Weights of a small GPT-style language model, trained from scratch on English Wikipedia: 608M tokens.
MLP neurons of a small language model. Each row is named by its layer, matrix (down: output weights) and neuron, and shows model dimensions 128-255. Each number is 128 + 32 x the weight over its row's rms, rounded and kept within 0 to 255. Numbers have three digits each.
A block is one neuron, or neurons of one layer that tend to fire together. Before each block is what it responds to, as a language model described it from the Wikipedia text at the highest values.

Description: Coordinating "and" in pairs. The word "and" joining two nouns or names in a pair or list, as in "firearms and explosives" or "Accountability and Transparency", plus weaker scattered cases on other mid-sentence tokens.
L5.down166:141119111167144125084131130118140103131182144113155128114097155172116113183114071096163107124075179136154139138133119134101151148087121100135126152153213119125152149102148100133089159109160107149146112151131179118087112143090158100126138190167154111168046096129126085096097112126094086146156170101164119105108187084199098119129128127143138124167135118118089160173114097146165148139100
L5.down208:166108165116152141205135166098129129119149100138121199141096103100102072147159140190145134115137146151106127140150105080167090125157149089065151124131150144097151092121126171102143117090077127129158123123087080119170083135142114056168152141121133189111105108184090139129092134125085120126113151141079139096144157127144090134167096087158148131150135131144152140146112076149106167140104
L5.down261:167138232083119071114139065132116171175153084064085122073089123107104165162128154170077116118107187112131109102154077116165126055146082107156127126031072121112084141164167147137125099141122126128101097129094157178088110068087161148164137111155145160151104136174104147114107112101133138117155193119127153152162095192157139115110101111128111107150140191127122128161101097077132120130044
L5.down638:188126095134084186108160157140137162163156082136178141138106084138090083103179128108102157170104154151130124109122110110175119130133118129082144175107132126139134153100099147105118176055135182084124153078115168159158103110132118110116124100119168140112098129072080140091126114157190104092109149104078118163127120179226131116127197155128115079110125198145106125141183104083100105158148
L5.down739:123030139167097118197089212121185185171098104122079095135187114117116144107139165106096110102165119168123132097152109134128154136096120058160108087191099112092109101159097108116094128126130147129150136071158177140186120126150191079149131165139144120145107126078117109142095088168115091105134099089185142108157089173156144147177102143096152070141132136129110104142134113131100089152178
L5.down1076:121119144076095115102070196153161141104137139153134125150139180117097105112132162150094121117121079117116159135155074097140090072181129055144117081134147119143167147142083118202099155127158156104133057137102120138152135117110190170157076109140147100119082157139104170076172120198104147118105120163117143080162149097128181170140074131194175131169178153057145107111056119058117083161150
L5.down1261:074128128095100079148180108154125088166104136118145149161189126038158157130126095122025139131106151091165111098189135090133115106087181171155085127090175132136101069117156119162135181148200072120082143151108129072142157140047177126191024143123113112110161099121122126122082126176139172114141103131070136122128142133123166104140125163127146112133106105129131079138128113065049103115102
L5.down1286:113177180171095115109129164141146131149039160139109096156130121125090168188122153177116104178175162094166092178177084117151118101161136100174107165082140113145121151125163117148162098112085103138197108142151142132198124058136157102165104128165123170133119112138113132127165148114105180112181193177158186118165103114191140163189108155103111116109173132050151099113153197144174087157112

Description: Sentence-ending noun completion. Sentence-final periods, often fused with the last word piece of a closing noun (Huns., mediums., impressions., favor.), plus word-final pieces like -ologist.
L4.down236:108137141176121091163092104102121184125115167112144080145128112159141177119184093113093182127127166071164111122119132125153130112149169069159079166112122111115143127165142110170125126135128180186164103156097122081136106130095117161148120116131125160111124135126169168122161166126139138073127147143083138144176141131146129139140140123137106114091135169151106112159189163068118058164142

Description: Coordinating "and" after noun. The conjunction "and" (rarely "or") linking a second item after a plural noun, year or phrase, as in 1970s and 1980s, shops and restaurants.
L7.down173:097119094119108179084187132127122112149111130142108161185149137074106141156099160158142106100088104140131144137174096146106078171109140158131119153191126121097073130086106077108081144132192119153134098165126165142146179122140150145163169126082166147124100152096121175189086112150155089082126090144127108149148101127129138113164174184136087150109168021172181151143096121106114176169109
L7.down417:090142156163183154170121096179111169105100108157160135154138140114111156153147104163133213131090140127143148134106140160138139146109141158111183135109136087152150105072110091127109137120120187103134128138102075125109128177121114162131108127138118102136081142128097100073119190129089134173119124137101087121177162118220180097111104201120123130139188154097175090126042045142134093112138
L7.down872:165149090161164134114099099150109084154114128091157135088138130139111160138122142137152160127126153088098153173111154119106162194162113159137117141116126117159147148130112139118110137158152189110129133185127147103181144194181152144090161117158162149135117117105115132165162172087157066117053155090154147101086081145165147139072149120113111095141147138193128142092119119151092124175115
L7.down1042:134172116225160101107127169124119112153086144161178170090165117143126157176166102121113096108158097120155133122119133097132170152105127085116108098149158154148128110135113090133045096164151137152166086167120129129112085117122176109152113149073090109124113094122149131099185126111113202104137133106100134143146085078170128135133106111096135128131190128118079092157154158128093176094133
L7.down1057:136186167164135088152135129146159163125155159127139158094137157077172112103110116147128107139101142142129097171175146127116103163119120137152118159096088119111127126128119128128103131125102122136129120131121118120187160113164109110104121076110113157095129122134086159164113156068205136106125142160126115131098100138097092112091152096175136161155149159078140131082067062138107086143095
L7.down1160:094110145141090180160129126123190111101152094126143068081151094147124074105125109152128150094114142091128119103066145165131181181128160140079117143086140100145093086097070136116074088181079171177128202100086130115184116132114057174082099125167133152084087096106139103136151087123143118120107144157125123176184102113198121120127162080127197099131108081139119164166133150145134145079128
L7.down1242:208115202102134114114137063095161111116119145107163084118075170101094122172193139105111085129145122130158114070170093154117101107089138188189124089094151134102106117199099149144115118093120159191103055096128107135178096161153144170163095083105188111121151079113133160160121104128152141126112091149186142122091147165118103152068115075120143133100127149091116127119107079194103159149125
L7.down1474:192106107197118106115111219110096140123184088080127120142150144091159173156053124093152158053160084111140084079135128148143120127133169136170133080118166152116081152137094151112184117099122186102134083179195083132159111115145134105098107195146121200131151075113054123153113142121171073102108120139123145150164127160140095190113130115152126120142153094150120169135168194115182157133086

Description: Table cells and possessives. Fires on two groups: cells in flattened tables of chart positions or sports stats (—;, 11;, |), and possessives like his, her, their, band's.
L5.down422:169110073145112151068141127116047116120135129193123098140192197090129081051098131184133108142133145115085094100086149127133110090117119088092116080128172114092186188093113148100155149111110120164155124147088100087128122141127114182117154089149131111138164150151100133168087091137106111116099143156138122167137176227079139192103167155111076109135133085146122146077141138137152149084151
L5.down457:167063098132107131159173101117124123098105123125152128099206088106112173096091129173121082084151142120159094185182139108113068089083197111174118141163153116118149138149129104087135203118080129095154153123145111127106111090101174099165094128120074124131120108179106125062087118149084138091091150109180137181147147144133150178125078156131134164127116058127101156168157169181115133092151
L5.down704:082142139113110165175156131119110125130046137145118147165078091153142121102129120104109143146107083168152119135094094117087160146179156125093147141062144117140138155104128126169104063184117133142098142079021159077145150140098119166157122087065183149162115147161146181137182129104048096105110155113164085135147189142080102103085097126080179077143128136191162119107105126101139131122091
L5.down803:096175156151096114141133066150151186076181100140130127089089070107115123144097125068136110076085145119109149131121071110149148144097154199132083201082140087123122093107125112140107164150117136117063131200192136118188128169094103117080106112144142112089120082120138157159052222097142168130167142148133141149160062136171212155092106121185128066160085119135155092112096137123195106120158
L5.down846:104140104116111079066139082074056128132172129135043134087143164125130142188150087145171097088135103136184141158124112105132156100122186158118124103135199136095133154172078141196159169139160174060126152116105090085121114147136131123116069083145087120124171140156083132110150126127094118111153125156140105183102074150130064142084080146200116108125169144115115104122124118072154127123105
L5.down1144:134081074116154174112140119119091074034113083097074138177116139132067146157107084067155145126047159127130152105103155145131157135083071129187140141121155099114178154088153159159102109180133139162136122066123208120096135018193199143144142133100136115125122147147129125169133138155109026159119122100131094082154153098114127109175129066127131128129130139089101103124086128187131128037110
L5.down1294:160075128054105141156087167158058121111101174106113069166108112079089182132125097148105162127145116169091115128150110108150088130163112025108102091134145177093116101119141133197097134130159128117145120076128170117170102088155142146097168118136109141100170164061124171113151153151151137115148099106168068130130164164087122149189122101122148141146083105107118149109112093169116121152184
L5.down1495:139207146115089057069085117161096094118224083103109129153133138155078108125148161174110122166173143130145142120156075080128080113118126117137122103149163096104123176091159083097122113168077113124173128140128100199185101082096141093118130140102051118113128146103129175060143077137139076108143109074167078168153144108183183148087145146162156125131120106136087149119176098138096163078112

Description: Inside multi-token proper names. Word-final pieces and middle words of multi-part proper names, such as Swim-ming Championships, International Film Festival, Muntean-u, Banjo-Too-ie.
L7.down277:100175154128108162106095090118173120171087117147111057089187076116086091140149089150183169167140122148054127132130066153100091123147122184149054161071155119119116120145170129160149125087100109153127157156138101111114121123152077129122162118123093178101154119062108127107100177096165132161123101090154108137039116143072088128057129137091122134118122106183116078084091127126137165089047
L7.down320:157150197139177132146112139111125106105145097131141112150145094126081099124149156174163188140108090176168135036202092122151164137216130208120094196087092171114172094097148149107115079133187078088098176108099091087143142114137096087159135104181116138147126156085173131091094160121158140117165099088120135119178146123118088147115109094070063141103121109126125138088137123071187111148073
L7.down395:145113176093118134088114119095175134085108168171091114092043134158139084143116105154112170115128114124058156138117140116190165157115097155207072116144166171160122196214163116119167118162174124144122156138119134155055140097099114171122145113148133136134096154131136123146108116139123123163126159092108126146126139119155086090176147114078150114138136081209118147134067166134079133075092
L7.down399:128071059138096129137119120099169197156114226109112086150103135070135169158136166139197141136112110090133142077111122105092108140158114126180091160085109136142098135130115144112139085126089121157110148158148083175082155128157109079151186152105131105164088146045151116097137104127140102101175194115123084129120181086160127109159111158091119112168183083108137108180089144109175097113151
L7.down539:091113130168142099086026135109148145105126163103102053074106134122081139113113106152189201115153100160084159117135096179147066180135149120134116079115085124091076158123060167088140110090105106127137081101180104195145157092136122153150145112102075149178084155112043126112090129131127094062125099097159099087105119115136070129101130119167084117113136153137100136133060144140146144085101
L7.down1253:130117137141141130106157143139169129111184125120112090107164133166130144077159134133112128167164117130106097113143168115165080080127100153104112140074121140128097078107145109027082063143149149090146137104183095089059128145165164141054148112089175123131109126139163133150169121115085128143101157100120085109138135121099112029092156111088082100117156177141117064104072112093175147136161
L7.down1290:160136111127138136117169103100104141138096109130134172121095082120140080102138059129160090113245127113100085126121180138120156167161055121152097154117118147174129140098153122105152092167123158125157155110127164164102139109120077172121129107120112101138152114114175139126124135076104103141137149089107139144097171124128110103114186129169187151190065128168178149165079143171138102134155
L7.down1457:133150091083092190096152099132087086168124167105139130116068145138100089099115150128144199193137086137131094144159082192128125123124121088036150164094142183107153115151124110160181116123120117192127093183176133111111112166117124116132133118150096133127100048154074160128095152078151143133078072179165144138083132128130089137067122091105159109088068111078168177083140097142144149132126

Description: Table column separators. Pipe characters closing a cell in Wikipedia tables and track lists (e.g. after Rank, a song title, a score); occasionally times like 5: or list items.
L4.down783:093069141117197115163106109096140172084146142171144132081100118067083051152122070141139100141172163110156126128115160156149129075111131119141137190113112095194174130083139105062125101102187126101137150157157134114168146168173093100101108146100137143175158113125098130161113097066061118137089106158135093141190134191135079125129097099112099083118081078075126074078137143152144131150157

Description: Adverbs and degree modifiers. Adverbs, degree words and word-final pieces in expository prose: commonly, less, probably, likely, largely, -ly suffixes, plus auxiliaries (are, have) and plural endings (centres, tonnes).
L5.down69:117060149137111091119106099109144144161075157061135166077080208176122169163078163106131147170185168113169151144139108161173197140117111185144134131077101201140096143087113097115090136143175147160046171089179149139101076173144126123150052138135178177170117153158095099118158098128162134115076153083061144169087164138110102109091142134152155138143176071090086085078097117101093109153143
L5.down200:125110182115108077204106147107109100119099120146137140162078186047146158161106171101148176137127143121160089153110135134112099155151175137148119196120116096130167144136155129164090135188164099157093094147115120112066123185150113058153106094165098209083142140129124134095120150183200113121105115177118071094064161124111142167062168076119150119091190111094108167132037090159129120133118
L5.down517:133152131099154177143199131139137086134103075148135119104153150073112066052164113110188112144076112079176169110145124135138158176163178183137120105084097123117099078147137142052132107124134116153148040109125140091136062097084179085070180121074155161090154109120181172113163139154139110182152089081112083165110195108082132113138174129086115105091084203167144118150100037144139143143118
L5.down630:159128101093127133130162110091150128089146163127146112111087177119096162116083165179086132219158139154172113118115190133127154157115103143179127131071148195150140116112107123158085176173171126135091178187095169117176151120081183143132106102105134169143121080135160035133161105067138178120194148134092141108123115072158123158096157168122106152097133202081104106097110121102072092155146
L5.down1055:123111146125169132135162071142120101143134124099111095094114153121134044135132082138167120141152098113122106086140068121118156111135098083127080160117051096173091079102133121107106137136100207134105171175116154105125109076116160141105114109182122152176100108132140114134082186181114109136104133132135067161162142128063101152163121139092230070099122118135117153124134144082134172150175
L5.down1192:113127146120105134113164109128144104114132123158033128171109170123103151123148153125073120161144138094124167123163115171112151134076095134079110122095119114118091115145133157113117168099132163074117143165153139151084128183134098148085157076136089190104064130120171145103095106129184160110117092129143108144167182149162136094111135075167176149089120160067089151161136123112163126091147
L5.down1459:145129142091145192125172136086098100191129108117135066180127120087125186192133155158129109113162126129186151100155136131138110110108149117111095151121072133099213142116089126087105113148150135122131138153136140083106096195156146137127114134190133159088131150189109078081157090159078144140224050120110141151175130129077110151076118134123157166112128076068066089160134115167112141131160
L5.down1511:149115115111170169117177170158164199102071107146100167109107153114081089093141113113077146121135127124126113188128133156138133140152104130158156160076169138124131124149100098142127149103088159146103137150109137108114125184112119174125046171153125121094116131143133088118113125191137120113098154085147177107197144154110104124104101100101087102105059112090151182160144146161144145159121

Description: Table row-end cells. Pipe separators, zeros and semicolon-separated numbers near the end of rows in sports statistics and election results tables, e.g. | 0 |, %|, 1; 0;.
L7.down114:145073105176133167099078197127144121127145102056138146144167112134088131109135167159109141112177119090123181145118138140127101069109125174127087120116156128097104120126076151079140144139111117126109164132139128124127128108111157115090086128121180155090151060078082184130164139108157172144129088081147157108143098119122149181159092113137146075121124107098140077127119097110124115111147
L7.down615:167176158190134134077124148147141073125139135156135168150157077113090148089080148086187147176111126155176100122112138148146154118145144097170081132086178106132079116175107078049131138077156186118105126134076124123101119171095165139174127165100079124098115166095130128140146077166187109088049157088075080198105143119139136050140139080146120139147088126165100122139123093163150113096054
L7.down663:095094123181082109117118106159087124123110164133124093127123100133100190182140149094136091174170092068098166118132127133158090117113127120097165105149146087132141109172146148135113143133173095126149127165116157103199118134113146105178174120149096097124100161148138080169142186110077085144115196144102143118151065126145124127155095194154042147117145104089129136128147114123178135148105
L7.down700:127113181188146139120193120148118136125123171066088128050183074170101127121157159113124120098109147114084160105165107166164116121130152187083119149102111072181073096149096111152214123071132147181111122087142146129169117091180131106151188104145156094130159129131156163183128075122143118177118149114086110072140119118127111108161164186152173134067154160070143125201187166130102158117180
L7.down781:160080149107143139093145096086146108144049053156147130132120134108067140156141073198086130144101137130109099138109127167133175105161111120071054104103110149065091173102108122149112132158121077172068157094123131114171097080113083085131091137154100099148108158105132137150133150081191121073159084064150145134114103112083143138119131172069157082101101136120163106130153179122128130128097
L7.down939:122129101184118103138132131110076153083160113149182102112140084114061100111087035132073150151132106122121130120166054139163138106061127096132100106092160128200122150088171113072169141131130195158164123118150200097153122191108162109089138113070104140170103120106166090169121078067134161144084145078123126158183125144130066191125148099138097123115151130156151100187075148196154140168146
L7.down1121:074167093100148097111096137145125180147075153131105133162161113142084175129119121172210107141187117113119098099116117123162106123131171162160105147179094179098144100139071136131085215072153125069163116087069150170121075127111148063110158123123170086113176094114105159053091102137120139123172133115153142137173074134097120146129106102103159124081102133079160076137091135150050163146104
L7.down1402:127124162141129069121143119141148160096131162111112166125134074138076111106119088130149120138168134142204150144137068139088159088159114100164161104065129124140104109190123079190178110153091157123115088131069099144161133143141111157122147102114088087181079113116201139130120070152142157158106140114109082152106141144105092172097109091167139151123105134161136091138102124101160142127160

Description: Surname start after given name. First subword of a surname or final name part after a given name in unpunctuated lists of people, such as Hu, Hor(owitz), Fil(ipescu).
L5.down91:113140142102141129150112125146146129143118120151106111163099113096125130159174174116153107131187146121159097097132143135159118147102123150076126113102103090088102158146083147026141143151132163093139123100124120157081148171089174150152105142140130086079154147139152087124154159150102155177080151103110086199047109125140114123182153132165127154125130121149094140224073094121088128117111
L5.down649:088072129096065126158156129151107062153187087122112086132136060067161150116178172127122093075154111186099136099106132128174095163128120171149134051104094183081127077124067153166103146156162158127128124066175127122143111209159142085117193124127108098126203084133094150149188133091128126134161160107100142173139134118129090112157133151119096215129148152105072149137144114153124157077124
L5.down710:137143167126145090129062159135146126171097166146122131131170132139106134113119123087136112056133149126175113086106188156107139105132112127153122109131152145125094101192091158070106104080134170128173149113170132132153165153163140095147168179152071140091204133094113091151150092130174201103145111106096091167111148164113094147105151071089188110153047105136121121135209120082116093138119
L5.down847:121149167160106173118105115162135085117118115130119137111101134081093140145135152163190131126087164128113123120089127098136093151139097083237110147142158108154173112102047163139142098186098154133123142137106078173101158132181175145088154088097091103146130117183140117138141174124133151166111157213083172118190073052183075205122093121125157160119114134193069154182089103111144098103139
L5.down1009:118127119137191123082127135137117118150136092093165152166104133151111115115131106086166124182101140119115142196108084157096131137154113173148104134121202172136116130092155145033122087100128151134172109126147096166148078091170116128136147084125071108119109075075174141169078083106112155124127124137163072078118202129107142090130179149108124079119117140144120145131090103126151130100123
L5.down1430:139110176196155067118108160139165089127108121134156121112136107175222148123127114136130086149140141135134107125103103136084172200103094146137097091183137117176142129210104138086149140129087131112075089121173149176102137168111169195138191117172066172083103051132138112115158099088163118137174185152128129070089136084111170103128111153167128132127137063108082117128086134113114153077173
L5.down1478:136127128166094102103102151111177067165158145120099064104073115083113163068114148116139102142120123161113131144162116133075065094121170117134100121139133121099119112157110096155193122108060189165095153136128105097130094175177152094121133100108168122116179060120087040178159156146203130169117155129079087152125159120126205098140099108094085109055186069141091125051121131131192138148087
L5.down1526:160085147105193150112177163107158139103106093167106136111116095182124129122115125110137129102126162146170124081076118112138042148072149107133147087129114107068136105063112133117107120175128136183119094095101083084076126202114107148115107176123061112136126106128089167116116135104203144114146144132114115194144079166147120133159111089152093164131140099134096145164097101115058179084125

Description: Mid-word name fragments. Word-piece tokens in the middle of a split word, mostly place and personal names in lists and tables, such as Boy-ert-own, H-ert-fordshire, Portst-ew-art, plus adverb endings like norther-ly and open-ly.
L4.down1097:193086165109166129101174130141187132128114180141130124135110112182152141159146137122161074127174114091096090171096110120043118165044074124095112144083128147164138165081147107140127118154109108103130106121127076107104163216079139120153108085145110165101097152132115092181116138131113143017175075117109135161099115132126119151150126123153168109159063108110136088122153125185136115122160

Description: Table cell separators. Column delimiters such as |, semicolon-terminated values (—;, 14;) or list dashes (–) that follow the first cell or name in a table row or list entry.
L4.down782:156044112173104124134165174089067125112135154048120152090156124134119076149117084163142077183117104124154122135163105117097110120180107126112152187156163138097131165147130158062131139172131144115174155115096105097063115160101176100142150154115083101181139182169093147083086136069101135101115117160178136097149141080090103151107112108114114105118119170139104128122131150151125129147144

Description: Qualifying adverbs and abstract nouns. Adverbs placed just before a verb or participle (commonly, originally, often, sometimes, later), plus nouns like methods, result, system and history in expository prose.
L4.down1339:084135156146109144116179078126156092159104144166130146124145188127103063120091086106130138158140110103135100063153092193093183202128144168101108171110133170086118100092107143080144109188133181116104071098099227147065119086131100076116124160193169132090142153095153104065116121138098097178135131140102109094154190111098127151176124128129161120091167131183132106147136155140108128100118

Description: Boundary after proper names. Function tokens right after a multiword proper name or title ends, such as table pipes, is, 's, the, and closing brackets.
L5.down96:144117150131188105107137097083139105109112132124107113149115123145153088162126115143085104080111117105167129168140116122148161136114149125109150156143050110197129109157109109068156151157153135110117079117086155079115109084103095088147091097086071114156184108149089180125068096071117108120102143124182188094151139127113073185134141062095160133082150090181160125104218192135095133147141
L5.down97:178177127091150096160121053118103119107123084114109124130056197174130141174125121201055136160138213084155143172078081115162127147124150140143132130126083121090106130103098078120139136115124083139130137144113148114162149078142192135160119186115093078128128170150127155108108139070112106112114121149172107131116106100141153151160126164084160148086142103196134124122148186162114115141057
L5.down114:166202183098132141111111127207122129073134147156138116111087118054132102181149100162128112125057167075185139138121149104109138136125128140098082162136162143085126144137123077175147100103103110110198101078138113191166115134139152109127142126102156097084122084132094103071109200135139156142151078188144174132160156135185172117179119132113155044193130132159139123149156091121108128089117
L5.down385:104101156158124140108140136179082149098145159146093132187085104136145105169099174055149113135133111090153149105177059154114082175157170082109140137090091138076111153148131123115170129151146108122083067114125080100115137148181147097139150110115199145136111153109095137103121153138148098179165121146118108104127181134133157103181119123106148071169110104150125122156150175159097161130096
L5.down553:155127091121119146125134088189140202092142099128113133125138156151150134136155115132160145140054143107152136107128109102162174113134100142117098236170044155128156158095077133084074148129149142101151101124079215103178103089060087123141141151115174101143103141139122127131141153114131097141122173077101144156216152122168105153094103102150088143118175095116131148117144087177109143079078
L5.down677:068191144119114151087160101131101156093118135153139127156106158159140124134151093131130141090073140142177167089084043138119122164127120123151130168126134161135095103101135123160117111105105100122175138189153154125188123146156083153161134179158133095180123169154133071101142130185135090123144211141129136114140136136077178152176142128134088155128042147096094132074137121154108125106112
L5.down681:154138093099131086126150142169103123085098127109137087093083094114086090123116131072141153121127178096113162106082156134127095124152125119110157162169082056164122201060091124102113147102097148160133115142125230155149125139130112145110100112076136152125117139105095137144084176123079144113105101135118113095169148098137160072184106092045147086113181117162186127103148154122183145157120
L5.down1531:175128122120082119116130109132146114058162068147141144091168169074151159077104110153157131087117151146134106111135135174062160154181176108058124176141082128116139145188107097107108145113121104114141093151104141092120142099132138154102067109129167127112122137185134108131133173138173135149165103154105145096139140117132156128129124167146061085149122104087108140097081160112088161110129

Description: Word-final suffix completion. Final pieces completing a word split across tokens, mostly plural or inflectional endings like -s, -es, -ers, -ities, as in spect-ators, temp-les, degre-es; also occasional number fragments.
L7.down10:111111151188093131128095121050086168108116144135127087110183089139140129143080174189084113079132136082173078057108107127117102132093169088159120125096170180138138180139149116148115156133111119125126113143124134100144133116132119176121135143105140187129149093149090159189121145112148172136143165147128123143146173186119136158138122159183121080118101120101152161112166172157136128127138
L7.down91:120149116131130148158081215134130107163122132131161115139173125119046137085090095127115169092131122071101137093166172089171108117156159173120066107139113159102091143153074162122120129132094154158128159135147109170139100128176123120127118148131119153139154123044135115122137135113094164084134144074183168155140117118062159154089130146127157169145113112119097151157136135129145140048127
L7.down359:154168153167145157110165137158116117102111115137138090124150164155146132136163155142097150103117174103096109152148139115171134160106110110068091117086141040094114143136120093115129138116059203151125138085179122131107149131157125116109153109137128078151098104155118133153120072088104147115149071154112159125208072148071118145099140082148174111055179062138201072074146135109089115098088
L7.down545:058103138172091135126123117086141151175079147095161095128188149074090151110134135126099101148131115150100100149170162204054120135166126160120090180055108165166149092104100118129135142161067138134106151131114095114150127134137126102158100134139188139116073051098122113112170151118122170175187126148129133132134135110089073118175133151102123130130105098098181057128128111181165081121151
L7.down856:106145144111120154178127117151156088127081137111141145127144152084095154134134115130099200172111098126045125156110066165071145102167092131122150158153137118140143137119136108086106096171125092169100145144082108107145173161125125128073158152177124175126049123128152164107176151133108134156124097080152123068115078108121112102132157106067108068120065157107123147129159168123159077083096
L7.down951:127136139151126156120148136129117123109122149200143135119121121133136114126094087175123181131078087138093106152088126075101144133085127182165159118104161092178113158108120095175137158084155116109133166219099126137136118117168051188129170143102155147123091139111184141064135108099157111090097124121130093111094087108105157097130189143106138152111136125125148143155117125119111140180096
L7.down1038:088132196130112100135109114144111157157199157127152136046153100092124119095152110129116139147138127155107192182116080121202095085129154166159120141118113156122166107138153075062169109134133114115185091073149105138114127104138129123144126091120178099180155179068107085180118125116173135124088161113139100140136061112156135099106116209023110165125164145139086088138088111108138078107127
L7.down1273:137093142091146158092146159160123068157131127081164123115147173060147124109163117087149150087165126110040161042135159164196132106188134161075140139126158083109157094117091100146147183105077199097140106070113116073124109142161132163114083148139096086150140075139138201105123150116119077146154134138146130163142099099124111087121087148103140142115156132172150092172154158136132106158091